{"n_layer": 14, "d_model": 192, "n_head": 6, "n_kv_head": 6, "head_dim": 32, "d_mlp": 768, "vocab_size": 2048, "activation": "gelu", "norm": "layernorm", "norm_place": "pre", "norm_eps": 1e-05, "positions": "rope", "rope_base": 6460.0, "rope_fraction": 0.25, "qk_norm": false, "attn_scale": 0.177, "bias": "all", "tie_embeddings": false, "parallel_block": true, "init": "orth", "init_std_qkv": 0.0383, "init_std_o": 0.0, "init_std_up": 0.0383, "init_std_down": 0.0, "optimizer": "muon_variant", "lr": 0.0077, "lr_mult_o": 4.0, "lr_mult_down": 2.0, "beta1": 0.93, "lr_head": 0.0101, "grad_clip": 0.5, "warmup_steps": 200, "schedule": "wsd", "decay_fraction": 0.592, "decay_shape": "linear", "final_lr_fraction": 0.0, "batch_tokens": 32768, "seq_len": 512, "doc_mask": true, "train_tokens": 243000000, "steps": 7416, "dataset": "wikipedia_en"}
MLP neurons of a small language model. Each row is named by its layer, matrix (down: output weights) and neuron, and shows model dimensions 48-175. Each number is 128 + 32 x the weight over its row's rms, rounded and kept within 0 to 255. Numbers have three digits each.
A block is one neuron, or neurons of one layer that tend to fire together. Before each block is what it responds to, as a language model described it from the Wikipedia text at the highest values.

Description: Mid-word consonant fragments
L6.down46:144156145134094120147149101148095151136118150137120209157118111102156076103153131106174115087110078149151138169178046077119160178141147168103120104089143163141100090063146109161139163102104144110077174110107167115108188125098132120084067151113108118126163149091142161105071142106117163165139063106166120146134087100106147111111103130068140147116159051139117080111091136142090143148162
L6.down83:163108123132138137109113116121127198161173183126110119159114139115153072149161091170141076038135117146102145106132133153153195107181097134144170107135107094111137095080117113116095107122191191148118147161118151064144147127109100178208130171153100138142107138132107170108143081135160073126193111174112181101068116103137175180116105101120145130123118125094124171171083079140118092123104
L6.down93:114062137120126127141118128115123136060056159084097170165139123187084155105144079135156127133130155153140100219082082126165169053129145134122092155152143116146146063118128148116138162111134089129132120161108129148150165158158086130141109129075150155111146117120118134122130144109042195103155135113185052172044134115129168148143156158143128088181148076169092132117120075113202188063158
L6.down113:156074150063084100211150178104147150106162096106074172114156144133130063169126140166173132120178147096122166130167180092152157151129158059109115108203096137123167091150110131114175099116114133128129090118181112150179108119128110107143084100151124106138066088128063156143096101143109180115153133178109155146171127068099116119168071147212145128114125132187145146081107130147121122161127
L6.down127:120105129091152112080170168054107145119141130149176233043151135188157143123191090171088141136093137144160142121068119123065109135124117117146091134110204150115131111088125132123144167107116117143139152132110197115080076182119113098226127137134122117120102152106145137130192117110152142102135131167167165095124193131103139161109117142099157062160144115155082165098078142130195076105153
L6.down181:159169164139138118161113139101118133143165129092107166121110130130139174157151116083054121134174105180107111108147099124076157075174154159077152119141191149123162101174133124118211138108076190131198118100144130101066126120091131165121131073050098130163133121184113126073142156120134099071133109166113173132094131093134112112145141104145123193146102102152095094123126134108148073185094
L6.down219:152142120104173140162067160167107153137097113134123121123172151120178122210123186109165126114134158070045110083092188090143135125114171135118109176131120187128184104172135130108102120077080051106119135206128139109135150115123122067182125162097144151153129075107164154129156142167123186175106092194132156135105095148138135134074127168062101074063138142136069101158157118150149096113112
L6.down260:163095130130071107139161151119121135107111083122153108143102116140104133073127176097127101107153166131139160143086112116134134166192098142151192068125118197147144118167167068112108211067107161147079137084128140107144143114130133156111148078119110122146096099097126117044147166104204102123091143159133157118127154119059053125129124165124123178140139099130147096129064138096117132142040
L6.down367:146156101126125192110063104089123188138126180139118137130115116125129090095091165137042227142113165187087177108139111095130091095102125122220080105157123099114144202129111160132159128151138125175113143104126014175119103150122085107173139116167115101116144121155149094113081112102179144144071117158104096145141122082151154124151055151170133123208156114129113145134142131120168123119178
L6.down423:133121134122099149134138110145103168141186102110145088114149174129132162174154123118137142095153107082063140099110165114137067077160147117175113069173113109108114113078051134228163129129135146141141080132168118162134111158127105140088195139133163123121218086059163201099088111135152096116118167151092149095088135147126144149130100139113072090122183151108133115107114145105141116083099
L6.down466:117068127149160112105107151125130200139079113172122130126130167120140143161118098176153103105156134118200164113107140073148131106092079148135147109127117074140137142150094106130136176064118107135160116153157088122056111071104116117148150140114099165126125171096162187115114108120121178104102094151150128123151155149119118122094156135184155168167121087156163087134076148178149147098108
L6.down563:109117104162156102159123135128134106083153151115081124103155102122094124128099115162050163207134098156097110175130176137157115128116134158090116156130112125111182072159170094132131116120146111130068164134156151110094151114137145126161172088110191135167155098169134133119142116112174154068115155129149127167128146083188166051132075073107108122154105149146084110122107121172169152090140
L6.down588:119144139104153187174158130110129142156129103163079111146167094157147105132157075154133132173115163092141154182104138082083116103142148125139138180126140148104097077090089149075174121128162102179149228093161125137094097141129142151120152153085066109152139162073131136123184148128132105133092064118083190169128102107162125141131155117173169140128140127158086130112098120082185168184096
L6.down649:120127068153137186158104141140117197167184171126147061188162120105129140163145076185127121146135111073172076210169127086145111100130126129153164141138127118096125130157156105136056111083166145190169178088152201100140124094123143080153134128121130096138137131092147163134173109083073151099097115134131085123026131140103132132178063144166106090172149133129128145125130098106119117103102
L6.down668:129099112110123123132123125202150055195128226083075190119109167165129113189155122178141144169107132138134099119117153096135085161118121149118128127160098115105150128142120111126105128117109086121123132119179067136135153124116116113120197149135111079104160088119161158153116128136151138114178125132209069129182069074200095161150108129138164140137127160159158077066120137118107158137114
L6.down684:093116073145085157154087162095108129088209110119097171102143108098068132090128142155088103115130195132119126078059173073099168138130145151116120142176074117065031153111113106179174167127164073151155107159139096111159116186158116173144168153175118104123154143120129142150120128090103141138156085187076123168107146127181122136152113131110119124139089133079151106133099107175099079195163

Description: Token after number
L6.down10:142139085139117122187087163168166072199149097116132115125094120151137113160106139137066094137159216160092131082139112134150149119179095119127093137085123142187178094133092041115159143132143141140099122107111078121149134115123135105175162135145184185159121123163124172067181137153135118198153079154080187161115090104065086159145128159030126071151134130165133075085116116150103139130175
L6.down186:175130153082135129125113191114108138109128111177125122155108166092155145101096162134136114143184098089150103153127134084173133135172120145124060171112115096145105171123151188175145112139110129110098170119082112103121146116171114151047118049113113122138097109163116125094163151102183159120130133116183156140120108137107187099114107156117089141184092128169168131087159115145132117077166
L6.down187:116103117089084124139144105124158206207107161128127182126118126171138074093074167130101184108191124118143169136107098140132136146117127134093082134155167147031174147081175113184140148139138114178168121105159096095101115120166106075134147136072094126113176156082146134088106132097068111127173169157134137152090108081067105136127097141113158133100109122119112145203129111151064131143176
L6.down255:103151192141153188106144112099100196149167130168144071099116142134086084108132172109155093151194164066070146086164132155154137111104159053122132086114114155054131147088125106147104043132161139097088091124107180142181155121127180133120111122067124118164130112092143145132144166139087101135168180140101093122116136081131119183153075096195114147085155115110135181130098145092136168104100
L6.down270:083106087082146103117143049125120194104185078081132147134129126162074134102184150174123140077136066093125174133104153147199134129173155110048150095143114180142065125056109176116125131165105099110112147143134140089136131136219094141109122105138150162141120151127129147131153221126136095146105150095100159117103103158119128153113136103104123109107122061084143158179100119150090168121150
L6.down307:094123145124103135091104171112118078146186177106169142105142087125088132111143156092126142141160074135111110140119099141121117139159160135120098166153120147126098149098083163107130116127132138088122170134173086151094103095136140073122153129189155152125134073105158088142137149119087127132125136128091168216116151108162077104093104121170131091160067100152150143120134123109158093141120
L6.down363:159124113120086112115074128144145171156161095148157161146150122083103199134087156107055135150193178140082161074122135169103079148154054097120123166087136177105181072147151158151077118077140134150103132124105099040122135110144139132143185164142140092161115185150094167116136160150134089127083114164139108137157152135130136139101101103089166146175149139148166126084104119109152089226153
L6.down381:138099109102131131141152160120132115151121130187165091118191135118185127103180132169131097108117111123079121093053124171159132163097158057141120102093170133168089156120126163104154143131088131195098151160126139124107089134130076101161151129117145182151133084170140117107164103154111212098152164130149147124166166098104121155105068157149112125156163058141149181129078131126108100145130
L6.down577:119141070086155146138176095123104112098155145123125180166081158147137108161166186100088131120149224117191110089134192130100191122179142073115157132071147087173118113124167108144150109100148140155097111087161137111107094104127144090095114072155116119140097127207113107134165081147140135152115213177125185112147154080109147151124132155080104162168082100075122141088149097094118123193086
L6.down632:169095144103146087154046132105129151150138110112167052113096125147121092126112134146072127098144133144190106118118121096180135112138146101082116055090172116122136094176114133058169133122156109178125154091113121124159148163166170096110125182073150081112107138127123143126163055133139150168060079123172165160119145166118116149134126141134107124174080092142142180150152152100149088076140
L6.down650:160150087121091119112139117136136167164151137106074148153131114129098082143131143065161186154129069041140148153133136170148108085142059110129138177152082108134162089166123110145096109061194164128137193015091153125123117087116171040073128125148123097128142088147136118109128149134173089111112175104097094097181120166104087172114187163128141133122129129126137129086102122154113142148084
L6.down653:132120139116067154151103134187136051180069175119096162165137124175093154217198137102127105176158150072086143117119100091160087143139090125161139109168116143117140190086152091130136145139189168129065119140102192108132133165102110123101099119120197139099142140120111112103102089158110130062117132105119094093127147106175158124133136155149132105194123152134101109127068134130131180137187
L6.down665:113162154154096161106132147165108172146148171164103129135127112143161136114113145111125100099068151133124133075084114077097125161109159099055143103132205172125179075146187080148080136119108131151106133121054109108142066118139194187149131121143127167082143128086196150179138176162149136127138093157136098146108116075097144182139146102119085128138198157167181115052071080105140085165091
L6.down704:124090134188112211170129162175126141131144153125078093146126083118178092169172152056147084132155110177144160171178099100166109181103116128077110126133066130149190127098090076188166120122110114129126098109174149074162115116101104071164135170120153153112101119079151118168093141137173151123149102122159133194056150072048075122119152130045087123157138135150135104130171143115100185098143
L6.down733:106068109113121194150149157093114120150078116132128163120149169108178156080151148137090186161130146128102137103140156059143087122160155132136102150148167122062142103218135172078131051082125135118099161117191137117114121133131072105097096088183160119121086155240156111146109129086180156102044135114117122112151142191157131126117135144131157089118111059149115189109133133130140131163170
L6.down752:088126123101129136129130078139137129130114177153148112124100147145146098114204156155095117182154230140101135103130100044138150122129096173058129135159100191142136151095112027098110115098089153160175137117160121124124124103092181103135108124110134147111114120117098126124188143066104166117120133221139089132184174153122153079137165121103165118137114102064082156136096095088120083138118

Description: Mid-word d/t, event nouns
L4.down698:145132151096194135159189102073085138147093151111078183168164085065156147111156160139120145113121098131117136141155150134117134161162084161182116097169169119089178076160075152112176106160116169134120115128128128113143154143101139145103144079145115111121177164149103104161140127132143110113137142090088159167189055142102101152160138157047107181111152053118105054087169151109183128183151

Description: Mid-word continuation fragments
L6.down17:106147125088165114146066160142081105095114149100140160112143112083092105119104107195139106113135211088099154119097074081081132107159134118127160108150143118095119160129142118088193113160160150119137091173132130157152096132092092090115185161224146074126113131147114169171127107097149167133140093170147178122129126113129090185188053105121188146164131097145133132110109113150179160121103
L6.down132:087123175161131131106141143106140103112094137108148106130115106128164100073096154193160129103141097089084102170125127139041122089141161123118124114086102123152169113172108154148095101150107095122104095133127110218118093094126161131069156096127140138138110112110107193129122168095185099040177125110066126142126085129103111084171157114190161193102223170098149079160114179123150105128126
L6.down188:130139103152144131145121108157124148050170142070134174109135126152144125118126097121133115111127096068107107134106063111112113109170091120094158098162086117134129192135060092189163134129123182190156107098080116118138169105144090107144152075158125064114081139112130141114165137198094162172126111103137201172169082079127179131139118103082069204118066112085114105130123058135149121161171
L6.down264:081119166183134126083153112156125094138119164099146190110176177156208108207113088115190124180082183137166132060112113118103097040130099101114098145119142146134136132120079178159085060124100146090117139139148153139119076139107159058154141155129114146157141134104081117196111197173108148110127127132134120169154124106176136070115142145140117073141206131093135122131159145122106155160113
L6.down291:125100189146170151147125146161147100169123129109112190101141133161071129173078091101139146123156059079093106115148132119137115082057107124119097127166118138198143127101144197103058142140120160138119132153110167080184114155069117126211154131151150091125112107102097131132094120060158145106131103089089120135159115198104150086149128133157165081118155104172077104113134147125129135078079
L6.down334:154182107096135147142095150151161083093143116114136130073123135133140121140186129099114122169159200098194115102145154151119154146120081096135078118153170081131090112096144118127151111126088136106139098114101200111109164132186065110132110141148210109139100188166111078130088137033087098132121133153096103153110138151112093168111133113109122181125095163125123105149202087107167094083090
L6.down352:100136093087156101101086188150066133107132102152125173137112156137127075087109107152105172066131150147222062131137184097149161133132077106094148131184126100132112122148173128092137149150157159140115144150094156131088149142138126105135169161086122133102147123167144137172076094099135159145122134133173121206142147169136141123140119194092160089149169119132082063139192133057182138123122
L6.down395:171077210114085168112118148070098142071129113155079139106174181124140205157123133147129069107154076103169120078136137089136128175094153151133170153104107135103103102219129160181130109089166103140081149160156157158146133075118168190152093066154133139152116155127138078135138118102097089059176114119103131128127195125085133148172150095143107140170156112148133143159130175125081108129119
L6.down445:084120096106139116127126099133081127136160224105189184085190119115178109182139137139166106164081175141096130163147103154077146124090103101098169125126114143132122135119113098115203089152104149125125136110160067175130148141079179072147073136106072054112169186094103163149117144071144120125173119167120144113080120059148090116135115178120063138134171175111150134115145121174111122127159
L6.down458:131124107097135127107138105128095108080110158150123206126155132093155103076111137131138092102128087091150142142090110101123153144091203107061092176120118103116065069146179134137178152139111143118121155127103103108114111189136156080225131082141139168128126108143104100143176109113186123150150079122161106120163134167112143112086135131101124151141107087188114110132145127074145164090120
L6.down483:116155157165065133124130134171067183085122090127128035097150127116157127132146144154140072171103176135141120123114063093129122159096115142106079079154218155055085135108132120172133090170095101153158163175102077108128137149128154113059144147103105117182074081128129152162122104189108104138092104132176157173158134130209184117099116098172115141155129143118123126151181099094132148071057
L6.down622:160108083155116145082157149163136096140153164121127099171132083151139077146114168141151083124190105096128146105079097115095212125188055138084109108080127125140141141111157122131124073123154105153126104090118159103129098132152120098136126113147097155142114168085105098151075172133185170111169100131107154130138103031101105048138122129104155149132143192116118130162166109116110159139113
L6.down636:130093132169151152055185152126114096108148105179158131112096130120152152085140139121189114110166147094135162135148112106109112122167110111145097156147083155112177098110075110076146071155113116056117086146150108109108163159151131110121186187126128136066137177153128110143129087105104125153083138092131146133095093164073078115074077151124152167140099139135093160125133120124149103183104
L6.down663:132091146123167201119128144058073145117169121105071165124127131186170142115074124148128162089102075127128134108121141103170122092133110157124104077122150089114125148111206185141117128038155190142128116194147137113162147113120135096116168133155132105088152143151084138150109102173133120153151187078142124159130122114068098176129121117165096072185120147053106066141066099140160132119151
L6.down700:133103189103148128114126124144139132108111190101101096037138152147139091122074117131100131144117103110103199153178127097114116122104188100102120104097146118185168092124129137109141142149137108117127117140170082110099124105163087133164150153104113099174143030157190139142059131102151144168169139113108094112115090128110119087084131201101077115116132137171120107156137126089158137061136
L6.down727:126090210140107140131137133100181104106137109094145154157117105098132198123179128146135133151143102090157025152161189152113178158152137123158153107099156130150143150151140111168119138164114114118051158172093135157108102073138066082099111118135097143108118094079142065132133120174114154108153157142104042132147224157141129158123161159153126079141162075085188138113128152176139177092097

Description: Nouns for groups of people
L4.down73:107152123121136122138094131149117197156143143187100124100130117080143160160153125107183041092113134171091127163090133108150159142124138173103114114171125211128106151102149074116168141120165055181161140119112095116140198068128170219104147130106111123061130075147124183109095127135074110150166068122158134173126107092097071152113139135153163095111105123142170166109144078154116128133129

Description: Infobox and table data fields
L4.down196:120171062117142115156081157134160139125155131131113138162182144128121115098101152159157161115215157115112059068128122151094105105132140101109080115118149158169116128122122134191158080167109122137091134185146112102155108123140130184130169129126135110104148128163132177094081137148096107167147111092169089078135162168049100184105084116143110134125101088042164135111164058174104090162168

Description: Noun-completing suffix pieces
L6.down7:078147093150101077171172075128186125133146134136110122072131084143077097127108139180161127141148163117070127088145086070126102142145164083136134126176119136145129104181131097179167125104155143181099133159103163121136190142095167115124107187113109121131113179116150143126154155160104112139078072146143124095172157179104128119098145096125073144148110146127125145179112173133150151123122
L6.down51:143125138128136109115105164127111179160170153160140143106122113089045124056158172112099103105097151142182147084116147114127171142124109118146069163117187119162107096134174142066108112113109178104075138127144161146109190147111090125147150097112114124110153160137138103099152116124075182171168137091121096101112172190130121151183153154178120106208089127181181150096108165089081110058052
L6.down179:161123133088119130113104210127123183176139126155114198104150171079122140116113121092133040141095125131070107116142145104162153138104141085104145119117154126156135079091143108129117134130122141146164150157078090133156146123149093218134081176153105120145098085163111185180155123100089159136128138136150143199107167063131114100144113101130112158175111143108165121150139042162073157054097
L6.down221:108132102087166125083107159073137138120158135140103153114123121141142131146125139199122118153094139111138173102085171109137167123073127100089117203191117100157115162150146129129105163138085153161126138134138102115131168108114077140129117095134111114112135127134149139146193099157110158099228022139112085171105112137152174131137173162178096112131084078121146104095162139144072125171159
L6.down238:187085156168133138134130101122102139143119075132107104143164106112069097161130193145123153126153082051146198142099135096144118106160124082127116127132082099075122122113161141068108112188093147090100152115148085118082187099092143151110183104197159104122106130115110149145086156106120116171189199121135158091121170143126126049114120180124158141145180126145101098069092100100124144145139
L6.down262:136141120142151159065071127116103159169095140117117158109087172183153151052157174113109093115133111137093163133074167174115140082108119136112082129143103110158146135124175155100141107172074141103135099151159092113127205103145146118107204080149145170117149153187185127163106103173118112168142129186189158151127129121128124134161134169152156119150084110193139129090115080109111075112120
L6.down323:155103104112086132134140123103076194182106171191099174163142112109112154173149083164125093110116105193100135126108208109190119173130166139141161127122184104102127126119115110172107154132140122115112119132126106074078129163093033130145132161139181119116106132181144094096191111140101195118120098141236110094153183146100134159056111152129132170145138147098127108063152086092135154130129
L6.down326:162153150084167107086180139102140074165124135075135141149085154142120087178150131147123095091107076105090149108146108157098112120150136131088124229097097177093099119085074120141103118105187087140132117137163088178126120147117088069116187120095100113190130125163146128102184141157130036112110140126133194166175132129086127130106112157135124167158155106137150135105155115166125155130148
L6.down411:170143112154109157146068162092144106164177080189166143151094131147089114094184161159175092146142057140126147131134198117166102178137119119088108122148072110118139088144123117162077101178171135137116105072130096094153129178093165141143155088131150168086149169080169153094136146133177114157144156162136139126066148094115148130173143160114158127114101118120179120111109083201119136110129
L6.down462:164124095104110142058113097149161109115093047191085142192163115135158134166113109121119109146155071150143124127147138106118155140106075159142104178145143104130141158140133163094088153163187160112205162144104114135071126069149141136148086138139091126096177126119106172194084121123149092060155073185133115153152194148102150083133175103181167125121085177131152150153114081073145095134121
L6.down488:116150127128132116112129190139166076175074148121081156129084163140146178082157122100123096116146178120075104150102160154163129119114139114140129108155133179134183123173136149192101168076158128175081086135089068073125161178161111156196171166095116189122126136148098136137109072132188100112152129147125146175132167206156159100109086119100162136206126095095112168148132143108109098047107
L6.down514:246103116119082129154105124114098161110121080123094126142148156127143097168171139145124129118127103108134157150112163092152129129096151147117058123128135105136105107133098179157166080148101136114084093141127187118069159147125162175121077147176134198133124117123138157138110106107159171104146128084131161102087149120109207115151140090172074100147158056146137131126119121087146085109116
L6.down546:164098073111152129130163112105137198127172089151104132110055147067073103188101088122177086115143108138087105128111158204111122090093172178113154123154124120114108156095137125084128141096149100109115178159130173104150122112142114143139135130146054125106169160132131166201127140077134111165084141163077128142118173105124132124141087124108183185101137134065093123152139098131131203115103
L6.down710:171120103084143122160126032092166117117170155226076150149104170104155146085112183135187123171149149127124079101166134065127087138136079088139119165128063143118081190103135145117099172126115147114139161109097159159148108072111171122153129119112075182122160131115140064130135116086134109149113107135158074073130127135132102107165131186124144128132138130130139067141097168141090121112136
L6.down748:145215062125097123168105190139098122179112096153194110186140121147129118132158087197155125164126146089170158086120152106128145108127074156092084123156068179115106128084150147141059114145094093149122171142121135120116134125073126123176156189091117152097160106116139145133098088062113162145198128136189117139124178117153112076151162181164150130136147081144188167112121094184088133199136
L6.down751:105076097149126131113165148201134158107083147151139164148198132123114104098083120124133134119130128103125153197113132163112120075117112106121098075144161141089176094118143142121120096154132141160153086101184146157128164114123092102143103107138086122133039173119087122083118149168164136196183115126134089152093109114164145110158106118116125094175128171117106142151106084060102152142144

Description: Predictable "of" continuations
L4.down753:172158091101163104106117127130126148089157126070154120183104132108153113104061165142106211105066107135175094108136147100056145152113163139144104073140064119111128131078090110086158159162157126146129125169109169084154102149130112127110075161165121165202170119103159089188055179139144154129086173114207138116121145189130130126100187070086184122174128063132125160165161093154106110128093

Description: Mid-number digit chunks
L8.down27:158102120132149146125150132121085124152134196152120171131131120146121153109136126114107122110163151098136115109127086095054112166058136178118100149118141134178140102113079158121160133145098133134152081154130174153170105140064115102152140186141071123111152133174093100181111131123191132200112091133112167131156105102149181175098082066212109103139134087166159200084120065143120108167189
L8.down130:127109101131120103146105135153197123107131082192111096106086151172137165066125132148152119147058185055105217136165129178094093104158131138146102082166127107080096139151081104098139079142125103146123141157085134159146100103137109125088142112175138183101099136094159198148143172092199140142101128084081160158117090095117198137131129147132161117116078167054149171111062133166144151126118
L8.down433:137138131127140136111133117098181116118109153102132165113152186110171134111127176180146151139099172103102148099146118131140117088152152104162100101125192114146111158135098133141109095156121164159085178143211149076118180107129161088132076086169129116021133137177169113148156109120137117124141137113108112114095157147112134130129126114150099117106116105116140159109107102160152094166125
L8.down653:162143113124157206210134101107147121137199152095109094099112119103128154089074133127121180078130156085172115129150135093096068095123171098133120136152112066155103127255213120175119138080109157108150102089173146140143119172061094073157116101160137130087127113136193163198114080167080133107138127129110112112109101128138080143112130145136144124116116080080102157126094191075131125161094

Description: Plural noun endings
L8.down552:090125115137152133152092136110138197126146128153145107102158141103089161159134115081154124109127071155095182146140129111090115136075142163102036169214094153146117110114130108138184101146138160153114166118100171111162171070112151166137114140125122085164144105152165112088074144170134131140140135056112170111083159111117112132133148103131198125143102124103153107145126087138127084033178
L8.down647:105166081089125130180120178110135199136174190095122082171106109073112100144127161108126133133132042167159130128165123155073071101186154107136073095175129112144132101160120119154156129115145104138133150160093137152076164165128094120163116172129166117104126147143115143120125124124100139085101145150151102152151194104110115135155150134126114158180088149173036149162109120113118149063091
L8.down661:147128106115098141131162096066116153140188155155132148112145185125112156136167167095142116118063133131111104100104117157150181121078092087100102195192129097139141160095126204164143110134115129154159128147089108086173095110128163122179157187139077122105122085143145123156166095160088146118146112147130113113096156084125120138159106161122159160120153122118075196169106150078108080122068
L8.down742:089101080113108119174115184130101126149167123182145114201146158109111157122089041074112154109079121104092175166110101112161145098093156174102130171097163140095135100101102183147139123142165125188175110147136106116122194106152129114115083089167104104158155124167133179146127118147118117163143174141056181137063149107083109179163171196171123079145093128058150129089122096101125131086136